config.toml
head_dim = 32
norm = "rmsnorm"
norm_eps = 1e-06
rope_fraction = 1.0
parallel_block = false
init = "uniform"
init_std_up = 0.0517
init_mimetic = 0.5
final_lr_fraction = 0.0
doc_mask = true
train_tokens = 510000000
MLP neurons of a small language model. Each row is named by its layer, matrix (down: output weights) and neuron, and shows model dimensions 112-207. Each number is 128 + 24 x the weight over its row's rms, rounded and kept within 0 to 255. A neuron's up and down rows have the sign that makes its largest values positive.
After each neuron's rows, "fires before" lists the tokens most often just after its 100 highest values on Wikipedia text that the model never trained on.

L3.down620 [136 187 145  96 150 105  89 169  97 155 180 131 121 117 138 104  99 116 162 150 121 121 117  83 141 123 105 111 116 124 108 100 114 133 168 158 168 127 125 139 104  83 150 130 162 143 101 112 163  70 112 158 128 161  88 121 134 167 126 152 150 139 114 122 128  81 149 138 111 147  78 164  82  92 107 137 154 138 116  96 129 150 139 126 160 122 126 135 133 113 175 125  99 120 132  90]
fires before: " |", ";", ")"

L3.down570 [112 134 138 129  89 135  81 102 127 123 107 110 156 141 106 134  96 157 133 114 135 140 144 151 113 184  66 137 129  98  91 124 125 141 119 157 128 153 134 119  92 141 111  95 160  71 136 125 154 128 125 115 117  93 137 132 113 144 106 165 131 109 105 120  98 151 117 151 146 113 116 142 180 150 164 106 111 161  94 123 118 101  99 134 167 104 130  98 153 133 120 132 110 114 118 107]
fires before: "="

L3.down441 [155 108 137 131 134 131 133 156 146 141 144 132 135 145 117 114 111 162  67 149 121 123 155 123  78 132  80 123 134 169 156 100 131 105 147 138 136 140 138 128 135 115 134 131 104 112 112 184 151  84 137 139 123 126 120 103 159 145  72 117 105 102 144 127  59 171 163 178 108 118 167 153  94 143 134 103 148 139 143 137 134 159 100 149  75 105 150 104 124 135 119 126  86 136 119 123]
fires before: "=", "-"

L3.down312 [157  99 124 149 117 137 112 138  94  90 145 133 142 120 125 195 156 135 117 137 169 134 152 152 108 154 110 131 105 112 142 135 109 152 107 133 154 154 130  99 141 114 146 136 123 109 164 153 154 113 123 140  97 105 149 176 125  84 118 163 107 147 119  98 121  92  90 113 104 119 119 141 124 152 111 141 112 135 154  98 125 100 127 114 130 138 146 121 108 150 196 127 156 142 135 109]
fires before: "="

L3.down186 [131 118 110 129 128 112 141 151 125 150 147 156 136 128 139 136 124 119 111 125 125 125 152 163  90 162 123  85 167 104 101 152 139 153 109 121 105 119 141 135 105 113 106 156 115 127 142 176 141 130 106 142 135 145  95 131 120 133 134  85 118  95 163 129 166 126 144 147 152 120 119 142  90 157 171 139 159 159 143  87 135 131 138 158 149 116 116  87 198 151 115 142 139 127 119 109]
fires before: "\n", "\n\n"

L3.down122 [ 83 131 139 123 122 122 134 131 109 113 114 140 127 229 121 115 192 104 113 128 155 140 128 120 116 152 108 119  92 150 160  94 141 141 122 121  84 141 130 148 131 174 164 105 121 107 150 115  90 123 107 122 106 118  76 130 133 152 138 162 103 148  72 127 132  69 128 158 104 117 154 141 165  78 110 121  86 141 112 159 102 182 120 144 116 112  83 119 136 167 160  88 113 171 164 160]
fires before: "="

L3.down219 [107 117 121 131 124 142 118 179 117 114 146 110 153  87 111 109  52 116 113 104 101 146 150 177 142 161 166 136 119 120 139 177 143 158 119 161 130 109 148  75 102 120 119 108 177 106 177 121  87 114 119  72  99 105 156 117 161 114 139 148 111 135 126 119 105 143 142 119 145 169 127 103 159  98  98 100 135 123 133 135 128 154 137 157 142 143 125 107 146 149 121 103 137  92 163 157]
fires before: "|"

L3.down183 [158  95  91 113 146 170 131 142 124  54 117 107 131 147 169  97 131 137  85 127 143 134 127 109 114 110 142 151  70 174 129 140 105 132 107 130 148 128 119 121 116 133 186 113 164 145 122 112 150 123  91 120 103 147 107 152 120 118 141 154 122 150 144 134 144 138  96 105 106 146 154 128 144 125 110 153  75 113 154 135 171 150 108 113  33 142 170 125 114  79  99  99 129 144 171  99]
fires before: "|", "=", "\n\n", "List", "-", "D"

L3.down214 [113 108 119 118 110 139 171 105 124 136 121  99 171 222  95 113 173 138 119 133 134 158 133 123 154 121 118 135 138 164 149  82 154  95 136 124 140 128 144 177 113  93  94 151 119 108 149 114 101 172 136 157 144 139  99 118 112 139 153 138 140 135 152 121 150 133 135 166  90 123 144 141 123 122  93 148 124 142  85  85 152 133 140 103 134 146 124 131 151 199 120  52 165 107  96 161]
fires before: "="

L3.down236 [177 153 125 152  95  79 157 103 135 126 150 131 140 196 152 140 139 108 143 138 144 120 141 116 108 148 117 137 120 130 112 121 157 114  99 148 132 134 137 155 152 141 131 142 148  84 152 141 123 141 118 128 108 124 125 130 138 149  88 120 145 117 110 140 130 121 128  96 118 126 130 107 131 134 119 153 142 102 119 161 175  74 112 118 136 124 113 111 115 118  67 126 163 116 133  98]
fires before: "\n", " —", " 2"

L3.down194 [150 167 119 121 145 118  88  99 147 100 139 108 121 226 101  93 124 156 113 152 106 161 106 140 103 168 121 116 110 127 145 138 108 132 144 145 169 121 119 129 131  90 148 167 137 138 144  98 173 145 143 123 146 103 104 133  90 121 143 146 127 103 139 142  93 185 164 119 196 145 124 149 145 120 133 113 118 184  94 128 120 118 146 156 157 142 155 149  81 172 171 148 143 148 129 125]
fires before: "="

L3.down309 [118 150 116 117 116 132 127 120 133 155  95 158 150 128  87 117  53 150  99 134 107 134 143 148 103 123 103 139 149 150 141 136 120 122 130 162 151 119 162  45  81 152 151 147 146 145 154 152 112 136 155 127  76 152 108 172 105 147 142 124 144 117 140  95 108 128 138 101  87 106  88 121 109 137 162 131 101 136 108 152 129 129 137 101 111 101 150 160 124 156 145  97 142  98 124 144]
fires before: "-", "|"

L3.down381 [144 174  94 101 144 130 156 106 117 127 132 102 106 115 139 197 149 119 125 155 127  96 123 113 152 159 126 141  87 121 148 153 139 114 125 117 138 126 139 159 156 146 129 176 150 116 149 129 151 138  90 187 120 138 142 110 136 157  91 114 156 143  92 151  77 130 152 136 122 116 117 180 148 147 117 139 124 126 132 157 127 130 158 176 148 143 131 116 122  99 138 130 134 156 110 120]
fires before: "=", "\n\n", "\n"

L3.down169 [119 124 137 126  95 140 120 115 140 130 123 124 164 102 152 139 144 144 105 173 118 119 158 137 137  94  83 113 184 155 184 181  87 151  84 112 153  87 108 168  57  98 131 134 129  84 139 169  90 166 156 151 170 107 118 170 109 122 151 155 104 144 177 150 128 104 122 130 125  90 110 148 148 131 121 130 117  96 135 127 126 128 141 152 130  98 128 129 138 180 141 111 157 118  87 119]
fires before: " a", " the", " \"", " an"

L3.down372 [153 105 105 136 137  78  92 112 114 137 118 132 146 200 152 153  81 128 128  88 111 160 142 117 101 137  98 156 184 149 133 129 121 108 135 148 154 170 109  65 125 148 160 181 115 113 130 165 112 149 108 117 173 151 122 121 157 125 125 106  66 116 113 147 155 144 125 129 127 129 139 108 133 114 115 121 110  96 174 141 131 102 111 156 115 144  99 139 173 120 167 141 149 174 112 150]
fires before: "="

L3.down40 [107 152 102  98 132 126 154 125  89 160 147 108 130 182 158 133 128 114  91 152 160 133 106 138 144 128 105 100 105 107 108 121 159 130 131 123 116 111 185 163  73  78 138 157 138 115 112  70 117 125  99 118 162 124 166  88 122 145 161 112 112 122 113 154 142 141 124 186 124 128 108 154 142 116 128 117 115 122 149 102 152 156 171 134  97 110 113 142 130 101 206 157 132 107 125  88]
fires before: ":", " |", "0", "(", " date"

L3.down106 [ 98 120 124 148 113 172 138 118 100 136 154 130 121 126 147 150  46 115 103 115 140 139 129  72 120  99 106 141 133 108 130 154 135 104  86 122 153 124 140 151  99 111 155 124 118 128 128 125 124 113 124 153 129 127 161 116 145 138 143  95 150 128 111 121  86 128 126 111  92  86 158 148 137 144 110  89 175 148 133 139 129 116 149 184 145 117 144 134 124 101 105 135 113 120 133 120]
fires before: "-", "|"

L3.down294 [148 106  97 145 123 151 121 118 118 134 110 122 121 230 143 178 206 124 133 113 170 111  83  96  89 167 117 143  97 105 143 100 118 119 110 148  86 136  88 138 144 107 112 135 158  96 144 115  90 149  84  96 110 110 156 182  96 121 143 106 142 138 124 109 111 142 131 159 121  92 131 135 157 143  88 105 102 141 150  92 107 152 143 116 134 121 106 147  95 118 127 142 135 162 142 135]
fires before: "="

L3.down116 [149 136 138 126 143 150 129 117 106 153 138 129 134 195 190 117 187 127 108 154 169 108 115 108 170 162 129  83 113 127  99 114 145 152 134 109 151 134 121 107 137 115  95 128 127 106 176 136 133 121 158 136  91 124 130  88 147 110 128 149 127 111 134 103 125 142 141 171 144 153  85 135 118  95 151 142 123 159 118 159 122 122 136 152 118  96 123 161  94 135 180 115 120 114 126 119]
fires before: "="

L3.down280 [140 108 118 120 109 142  97 109 123 138  93 126  73 142 126 144  82 145  77  91 132 135  99 144  84 138 107 128 148 115 127 120 158 118 148 119 124 140 129 129 126  94 101 126 117 172 145 135 140 122 175  94 130 136 159 122 107 128 153 120 104 151  91 188 135 173 111 155 108 112 115 165 138 108 157 129 114 148 135 134 162 108 150 141 114 178 143  96 120 113  78 154 112 141 142 160]
fires before: "-"

L3.down486 [135 133 126 136 139 163 101 166 114 118 150 148 118 215 117 131 131 120 121 132 107  93  96 133 144 120 120 136 143 131  95 124  80 197 147  85 135  99 114 150 107 108 135  96  96 134 130 163 155 179 130 118 115 134 142 164 106 110 138 116 135 113 156 167 128 132 194 117 140 136  79 153 140 160 114  96  80 130 126 150 132 103 135 119 112 115 147 145  81 110 157 118 140 127 115 105]
fires before: "="

L3.down525 [ 94 131 143 141 147  90 141 129 107  85 126 120  59 207 163 107 173 126 164 145  79 132  98 105 125 122 142 111 126 152 129 110 134 113 111 131 104 147 142 110 166 148  92 101 138 137 150 130 147 127 108  98 132 173 137 147 131 105 144 119 146 131 100 139 127 122 111 127  95 143 138 139 118 120 109 145 147 164 171 135 105 124 130 113 137  93 115 129 127 111 138 129 122 131 117 157]
fires before: "="

L3.down467 [144 109 147 124 106  99 125 120 172 134 166 128 131 146 146 127 224 156 173  93 102 135 105 158 107 179  92 121 106 101 130 138  96  93 135 132 133 159 159 182 169 108 132 149 122 144 180 118 156 147 115 112 144 139 102  86 124 122 145 138  99  80 116 141  93 122 107 113 111 144 135 142 150 106 111 113 118 132 150 141 118 122 119 133 142 139 123 133 115 131 148 152 117 114  76 149]
fires before: "="

L3.down257 [171 198 109 166 152 167 160 122 138 155 123 117 138 206 108 127 148 130 135 142 122 147 129 139 113 151 127 112 119 129 119 125 187 122 136 145 179 141 100  94 147 100 118 131 143 142 135 144 126 121 130 111 118 100 126 108 107 124 127 108 100  95 151 121 139 109 135 135 117 162 127 137 149 158 128 161  97 128 113 130 142 130 142 138  92 130 139 123  89 134 154 170 107  80  89  84]
fires before: "="

L3.down684 [175 105  78 116 135 122 138 114 118 145 128 109 137 166 166 152 119 131  88 140 121 167 139 143 201  98 131 155 109 109 108 164 146 108 116 128 130 128 158  78 153 119 147 115 112 158  93  91 120 152 133 113 131 136 126 118 132 132 152 123 157 123 102 149 166 131 127 126 141  97 145  93 110 127 112 132 117 190 156  91 146 121 109 152 133 158 122  99 137 144 136 110 125 148 156 116]
fires before: "="

L3.down244 [134 170 115 128 164 121  99 120 135 132 123 117 110 255 140 107 104 138 102 119 130 141 106 144 157 167 113 150 138  84 134 134 135 167 113 112 126 106 136 114 130 151 120  90 116 108 133 146 121 105 107 128 115 126 156 117 143 116 112 123 161 122 148 123  97 164 108 128 182 147 132 124 150 152 142 117 112 153 146 116 149 117 113 147 124  93 115 143 115 112 163 124 131 146 147 129]
fires before: "="

L3.down278 [122 114 103 120  96 113 131 162  85 118 156 122 110 117 148 125 137 125 151 121 103 140 168 135 142 147 117 135 139 130 103 110 109 132 149  98 139 102 133 131 108 145 114  77  94 126  97 127  92 172 140 145 130 158 148 147 158 147 114  84 134 145  99 168 119 172 174 152 135 117 112  25 166 121 140  99 125 137 138 138 103 130 116 122 127  72 125 131 114 188 129 129 100 130 118 122]
fires before: "  ", ".", "=", " Swing"

L3.down213 [162 143 123 110 119 125  91 130 100 163 147 125 135 255 103  89 145 132 150 139 104 142 132 124 145 156 126 118 137  98 179 128 166 131 183 121 134 124 109 141 151 126 113 164  97  64 153 181 123 103 114  96 128 128 124 127 101 145 127 153 161 125 112 162 141 119 121 128 138 135 145 156 113 131 128 144 124 173 158 113 139 128 127 174 105 117 141 156 136 112 127 109 128 114 116 104]
fires before: "="

L3.down663 [136 130  99 134 154 157 107 156 131 142 136 110 139 186 145  83 100 115  99 126  95 126 104 162 138 149 119 190 133 101 120 105 142 111 110 108 135  91 107 115 149 135 118  99  93 142 165 125 132 193 118 113 126 121 133 125 151 123 148 119 116 131 115 122 123 138 108 113  91 101 112 109 132 164 114 146  94 157 131 109  95 113 123 167 124 122  99 137 131 100 135 145 144 112 161 110]
fires before: "="

L3.down364 [187  96 131 129 129  75 110  93 152 147 107 140 128 145 139 129 103 146  81 101  94 141 124 155 150 123 128 139 131 129 149 113  83 115 133 153 130 175 144 133 159  77 120 100 142 109 126 188 123 146 136  92 132  82 121 124 158 146  84 136 143 124 100 130 108 115  88 151  89 151 115 130 138  98 108 140 136 136 129 138 135 121 108 150 142 155 133 126 173 201 114 113 137 147 129 132]
fires before: "=", "The", "In", "He"

L3.down26 [153 115 132 138 195 114 120 108  95 160 169  94 123 184 117 125 176 113 131 103 131 128 144 120 127 134  92 130 134 156 176 104 133 132  88 110 140 118 102 120 112 140  84 134 103 150 108 116 107 177 130 176 173 135 169 137 133 142 106 123 100  64 175 113 106 147 138 132 102 100 114 113 133  95 144 136 120 111 124 113 125 122 116 137 154 104 128  99 121 117 104 150 104 111  81 112]
fires before: "="

L3.down511 [139 141 128 152 116  90 108  70 112 139 143 140 103 239 146 152  94 142 139 110 133 115 138 106 124 147 153 130 120 117 168 146 159 107 103 108 155 120  93 127 136 117 137 162 129 107 106 113 154 125 154 117  87 141 157 140 131 123 132 122 117 132 124 135 129 101 129 155 121 100 116 140 125 155 135 160  85 140 130  96 117 125 132 142 141 120  90 137 114 146 142 126 147 152 122 119]
fires before: "="

L3.down239 [ 92 128 136 145 103 111 135 102 115 112 131 147 138 133 151 118 132 152  91 140 145 117  90 134 152 131 152 121 157 110 133 143 183 122 126 107 156 137 122 101 135 106 116 117  88 108 101 156 147 135 159 117 125 139  99  85 140 100 179 129 109 113 164 119  95 117 142 154 172 157 112  97  98  87 153 126 121 112 145 128 109 103  93 132 150 111 102 113  68 107 174 133  93 139  93  88]
fires before: "\n\n", " In", " The", " He", "\n"

L3.down47 [145 132 123 147 103 126 165 123  86 119 123 128  91 255 122 127 194 110 121 135 121 164 149 133 131 153 144 151 129 110 170 142 151 108 100 135  94 148 116  96 156 143 146 165 109 118 118 134 103 133 102  97 108 122 133 163 112 130 122  88 119 135  84 129 128 150 128 118 142 104 119 170  98 143 123 172 123 156 142 124 111 145 156 114 128 108 122 134 152 144 122 130 151 150 145 117]
fires before: "="

L3.down650 [172 117 141 153 136 113 141  88 123 124 133 126 136 177 176 158 151 165  90 121 179 134 113 179 137 138 179 131 210 117 127  87 127 110  96 142 168 127 140 145 147 136 116 168 101 100 123 118 124 140 147  79 108 156 108 118 175 140  99 127 119 155 146 133 157 134 163 120 123  87 110 150 138 109 135 148 126 144 109 124 185 120 119  88 139 129 109 155 152 140 165  94 115 148 127 137]
fires before: "="

L3.down562 [107 170 102 137 131 146 146 103 118 159 140 161 156 217 142 128 136 141 129 106 134 112 141 120 136  95 127 101 164 154 115 147 150  89 124 114 153 156 162 137 120 106 131 160 110 117 105 138 124 126 131 137  65 104 149 111 122 114 120 150 139 139 123 120 113 107 183 125 118 142 133 138 153 117 143 131 142 158 113 150 123  97 181 154  90 144 115 149 115 119 135 148 131 128 109 108]
fires before: "="

L3.down671 [ 99  91 104 143 149 104 122 138 176 170 137 119 134 185 149 106 114 131 137 108 103 123 158 134  85  99 114 124  96 134 152 210 133 113 157 126 118 145 130 110 173 145 104 172 116 156 184 136 144 152 130 125 119 141 136 138 129 102 131 131 135 126 195 108 131 157 119 145 133 136 129 102 102 158 132 106  89 159 189  76 137  91 127 132 110 131 130 125 134  91 112 146 134 100 141 131]
fires before: " %", "\n", " Party", "  ", " Title", " ±"

L3.down259 [ 89 106  88  95 112 131 155  77  88 116 120  97 115  98 137 124 118 148  94 134 105 139 135 158 143 134 148  82 117 113 131 128 127 135 139 126  98  88  73 127 144  79 128 146 117 135 110 138 107 141  65 134 178 155 153 151 130 151  63 175 117 132 123 109  60 143  94 149  95  83 145  98 137 127  90 128 123 135 133 131 129 119  82 115 123 154 146  85 120 117 165 151 139 124  98 100]
fires before: "="

L3.down114 [129 138 140 148 134 127 142 129  98 138  78 138 127 107 144 135 149 118 130 111 124 122 110  92 100 121 137 129  94 113 107 122 170 144 127 124 120 128 113 121 116 129 189 131  74 106 163 146 124 146 101 148 175 148 122 118 129 119 135 122 128 120 152 181 144 163 129 109 124 148 113 146 111 100 131 190 110  93 132 176 129  81 118 148 113 150 129 160 131 152 137 114 162 151 113 128]
fires before: "=", " the"

L3.down505 [148 156 152 119 159 157 135  84 123 148 121 143 127 164 106 136 102 176 124 130 148  89 119 155 122 147 125 145 134 142  85 150 126 122  91 102 115 146 119 163 150 154 106 153 122 155 113 157 139 143 112 128 136 105 143 117  70 142  98 138 143 120  93 146 118 139 121  86 147 135 147 147 130 149 111 159 121 116  80 110 113  91 112 115 116 166 160 128 110 115 124 167 159 148 115 115]
fires before: "-"

L3.down439 [206 161 122 100 130 108 144  82 151 145  97 127 135 120 139 159 127 134  95 120 158 118 114  87 120 136 143 131 139  82 142 155 185  87 114  86 143  93 118 115 124 117 145 123 140 134 188 141 129 163 156 123  82 159 137 129 125 152  65 144 133 106 134 113 150 136 104 107 142 131 103 122 131 113 159 148 136 108 127  62 132  97  99 134 100 119  97  98 118 130 143 115 171 144 136  72]
fires before: "\n", "\n\n"

L3.down686 [155 131 126 124 143 166 134 124 125 106 175 140 133 133 124 122 192 128 136 112 105  75 126 125 152 136 134 139 125 142 154 127 112  87 107 112 132 116 126 151 137 141 138 126 132 121 122 110 140 164 139 157  93 190 117 125 107 104 122 123 102 127 124 104 117 137 140 142  71 117 118 128 145 147 127 118 116 143 144 145 127  92 136 119 104 135 157  96 183 192 153 142 133 123  91 128]
fires before: "=", "\n\n", "\n"

L3.down4 [172 162 111 140 150 116 160 123  59 127 125 145 103 127 135 122 119 150 134 137 130 107 127 127 184 139 171 117 103 122 162 186 130 149 133 157 142 128 126 123 132 130  92 134  96 138 149 134 110 145 157 116 136  73 155 134 127  94 154 128 115 133  67 124 151 151 138 140 150  94 127 131 108 159  97  87 119 128 150 140 127 115 170 135  78 155 138  98  89 139 159 151 179 164 158 138]
fires before: "-", "ist", "an"

L3.down564 [ 99 121  96 122 176 109 146 128 136 135 175 131 148 163 172 148 175 145 105 128 105 134 172 149 157 140 131 135 131 114  90 133 131 145 165 112 149 139 119 115  89 143 112 154 105 139  89 124 131 134 134 149 146 125 108 166  95 181 107 142 142 125 122 118  81  71 129 125 128 165 131 141 118  93  71 114 112  98 101 116  95  80 114  94 140  74 131 130  98 110 138 130 154 122 137 145]
fires before: "="

L3.down401 [156 151 171  84 128 125 149  90  93 103 135 110 115 104 159 134  81 186 124 120 179 124 112 136 109 136 137 121 100 169 154 115 126 183 153 126 113 172 101 130 104 161 138 151 105 100 132 110 133 158 134 105 125  91 118 150 167 140  94 123 145 129 164 114 155 107 124 120 124 134 131 136 116 123 124 116 119 143 150 124 145 137 145 181 179  65 115 144 153 127  94 167 107  87  91 102]
fires before: "=", "|", "-"

L3.down143 [ 97 115 142 103 105 128  97 127 150 138 160 110 137 116 154 124  66 132  87 128 125 125 142 113  98 158 145 121 144 135 131 131 181 100 157 147 138 100 170 142 117 107 115 124 115 118 104 111 124 120  87 136 135 162 128 154 155 103 120 124  78 129 171 186 137 105 136 158 126  95 125 156 128  87 148  94 114 142 142 136 138 177 125 156 120  72  88 143 127 129 151 132 147 126 193 163]
fires before: " a", "=", " an", " the", " American", "\n\n"

L3.down653 [ 80 143 131 153 133 133 137 141  95 129 103 145 165 147 124 150 124 126 146 105 146 103 115 119 165 170  90 109 121 137 126 153 163 141  89  99 117 105 117  88 122 148 120 202 111  90 181 134 134 138 165 156 116 129 108 154 109 151 116 104 174 151 141 116 138 118 156 116 126 123 115 161 131 137 194 129 147 104 104 105 138 123 127  97 128 137 101 117 102 110 118 110 148 155 144 138]
fires before: "-"

L3.down677 [134 158 146 125 145 153 154 127 160 110 120 122 133 214 109 141 131 157 153  83  91 151  83 141 111 155 133 128 175  99 152 154 142 142  89 122 156 127 177 130 119  81 135 173 163 122 151 143 123 131 116 147 125 134 118 131 124 172 102 175 156 135 167 123 158 147  95 116  85 131  86 113 118 142 114 110 150 127 117  87 148 100 134 114 107 129 158 107 146 134 177 124 147 166 112 116]
fires before: " be", "-", " have", "ric"

L3.down503 [130  86 119 143 151 135  98 137 125 120 124  60 108  98 162 164 130 132 107 122 118 126 170 106 130 113 144 134 127 135 117  86 122 150  98  93 116 131 134 124 133 131 163 144 109  96 130 142 144  94  95 111 150 107  85  90 161 128  57  67 140 100 155 159 107 118 152 149 108 163  77 125 122 115 152 121 121  99 126 132 149 120 117 134 127 151 104  98 189 164 110 113 152 161 121 143]
fires before: "\n", "=", "\n\n", "  "

L3.down552 [166 116 106 137 125 130 147 104 115 153 123  99 172 168 141 158 174 143  91 104 132 185 138 128 105 128 111 150 143  80 114 120 156 107 137 133  97 122 114 108 140 190 153 143 123 135 186 139 128 128 156 158 124 146 105 119 145 103 118 168 150 107 153 130 126 138 151 151 162 151 143 155 108 139 113 117 155 130 130 136 122 127 101 136 139 130 160  88 163  85 110  99 119 136 102 164]
fires before: "-", " 1", "  "

L3.down243 [113 131 129  96 122 123 105  87 140 155 144  78 143 217  96 149 181 141 148 117 122 158 103 138  83 124 113 129 142 128 154 109 148 156 117 140 168 116 116 100 110 126 131 135 121 114  91 129 109 127 147 111 129 113 152 126 106 132 107 120  80  97 103 117 119 151 134 104 138 208 137 124 135 123 126 146 110 126 141 115 153 114 150 124 139 158 144 106 140 139 132 113 152  96 103 148]
fires before: "="

L3.down691 [122  87 129 121 140  81 150 123 152 114 107 142 105 212  77 118 198 107 120 142 140 138 162 111 155 157 178 111 171 116 139  90  82 153 164 168 113 153 156 153 158 137 175 151 136 118  79 136 134 109 135 145 131  94 132 114 151  95 122 110 139 107  83 111 125 150 110 111 116 140 124 148 186 100 108 124 142 110 110 128  90 130 130 107 111 131 117 137 159 139 147 124 105 158 135 127]
fires before: "="

L3.down344 [139 105 118 136 118 108 134 147 127  87 117 111 102 204 112 163 105 114  71 120 144 134 135 141 111 113  86 114 141 149 115 125 131 117 148 141 156 150 121 108  99 163 125 137 124 137 162 141 128 145 109 132  90 178 176 147  92 126 113  96 119  99 125 140 132 114 173  99 127 114 138 117 181 132 128 119 106 134 120 101 145 146 154  79 115 125 151 128 147 155 145  98 127 131 175 161]
fires before: "="

L3.down198 [121 126 144 120 119 109 128 135 122 105 152 134 103 175 142 131 180 128 169 223 117 149 148 147 112 130 117 136 133 121 157 101 129 142 153 139  94 127 160 115 125 142 111 151  83 119 167 161 145 124 108 171 120 100 144 151 119 154 173 154 116  85 104 108 150 140 125  87 144  77 148 125 113 105 112 120 139 149 128 140 130 137 112 109 132  98 111  85 146 141 135 137  79 145 139 154]
fires before: "="

L3.down152 [112 121 119 180 143 105 128 127 104 104 158 124 117 109 173 139 129 140 144 118 142 141 141  90 135  70 132 124 138 146 181 107 144 125  70 102 146 121 121 101 155 109 167 135 128 160 161 156 114 129 159 135 119 103 109 127 123 136 144 129 137  94  79 151 146 102 109 182 113 102 173 126 112  90 139 163 141 116 142 174 131 159 120 136 117 158 133 158 130 108 176 133 137 158 157 133]
fires before: "|"

L3.down634 [133  87 129 144  98 147 113 168 160  89 151 146 106 172 138 134 132 140  93 118 108 129 152 136 148 115 139 160 118  86 129 166 126 106  98 127 143 130 143 118 147 130 153 141 147 157 147 141 145 150 125 160  87 110 107 156 100  98  87 133 138 122 157 112 138 140 149 114  82 142 148 132 113 148 114 130 126 107 144 128 144 122 134 115 107 129 114  88 143  76 128  85  95 150 153 124]
fires before: "\n", "-", "  ", " 36"

L3.down36 [152 139 106 151 163 132 158 134 110  98 116 122 144 255 146 142 255 135  94 125 128 128 155 143 111 146 139 154 143 164 138  92 137 126 151 138 158 123 121  63 109 162 136 144 125 152  99  66 161 139 108 131 126  91 111  90 113 119 128 140 100 119 111 148 107 133 118 120 113 103 121 143 133 100 113 141 172 143 106 113 137 150 122  84 110 138 121 124 150 112 115 121 139 119 142 126]
fires before: "="

L3.down569 [145 143 139 123 116 123 151 106 108 130 145 108  60 131 142 110 114 130 116 119 123 147 116 130 106  94 101 125 127 129 140 115  66 112  68 125  73 155 166 129 159 144 101 152 142 127 112  87 104 156 132 108 149 116 107 133 140 145 133 111 141 143 136 133 131 103 112 135 162 166 143 149 124 149 126 121  77 167 154 128 126  74 183 150 117 111  85 111 137 122 120 175 108 129  84 110]
fires before: " of", "=", " time", " the"

L3.down327 [132 152 119 123 148 111 101 121 110 116 137 142 104 205 133 135  95 136 137 133  96 141 123 115 129 171 160 142 131  71 186 121  83 153 142 142 135 119 102 123 136 117 135 183 119  96 133 116  93 133 114 133 125 137 162 127 132 136 137 124 130 101 100 140 105 146 111 147 165 130 127 175 149 115  66 152 114 104 120  83 123 146  85 130 146 139 145 140 134 110 175  86 184 114 150 121]
fires before: "="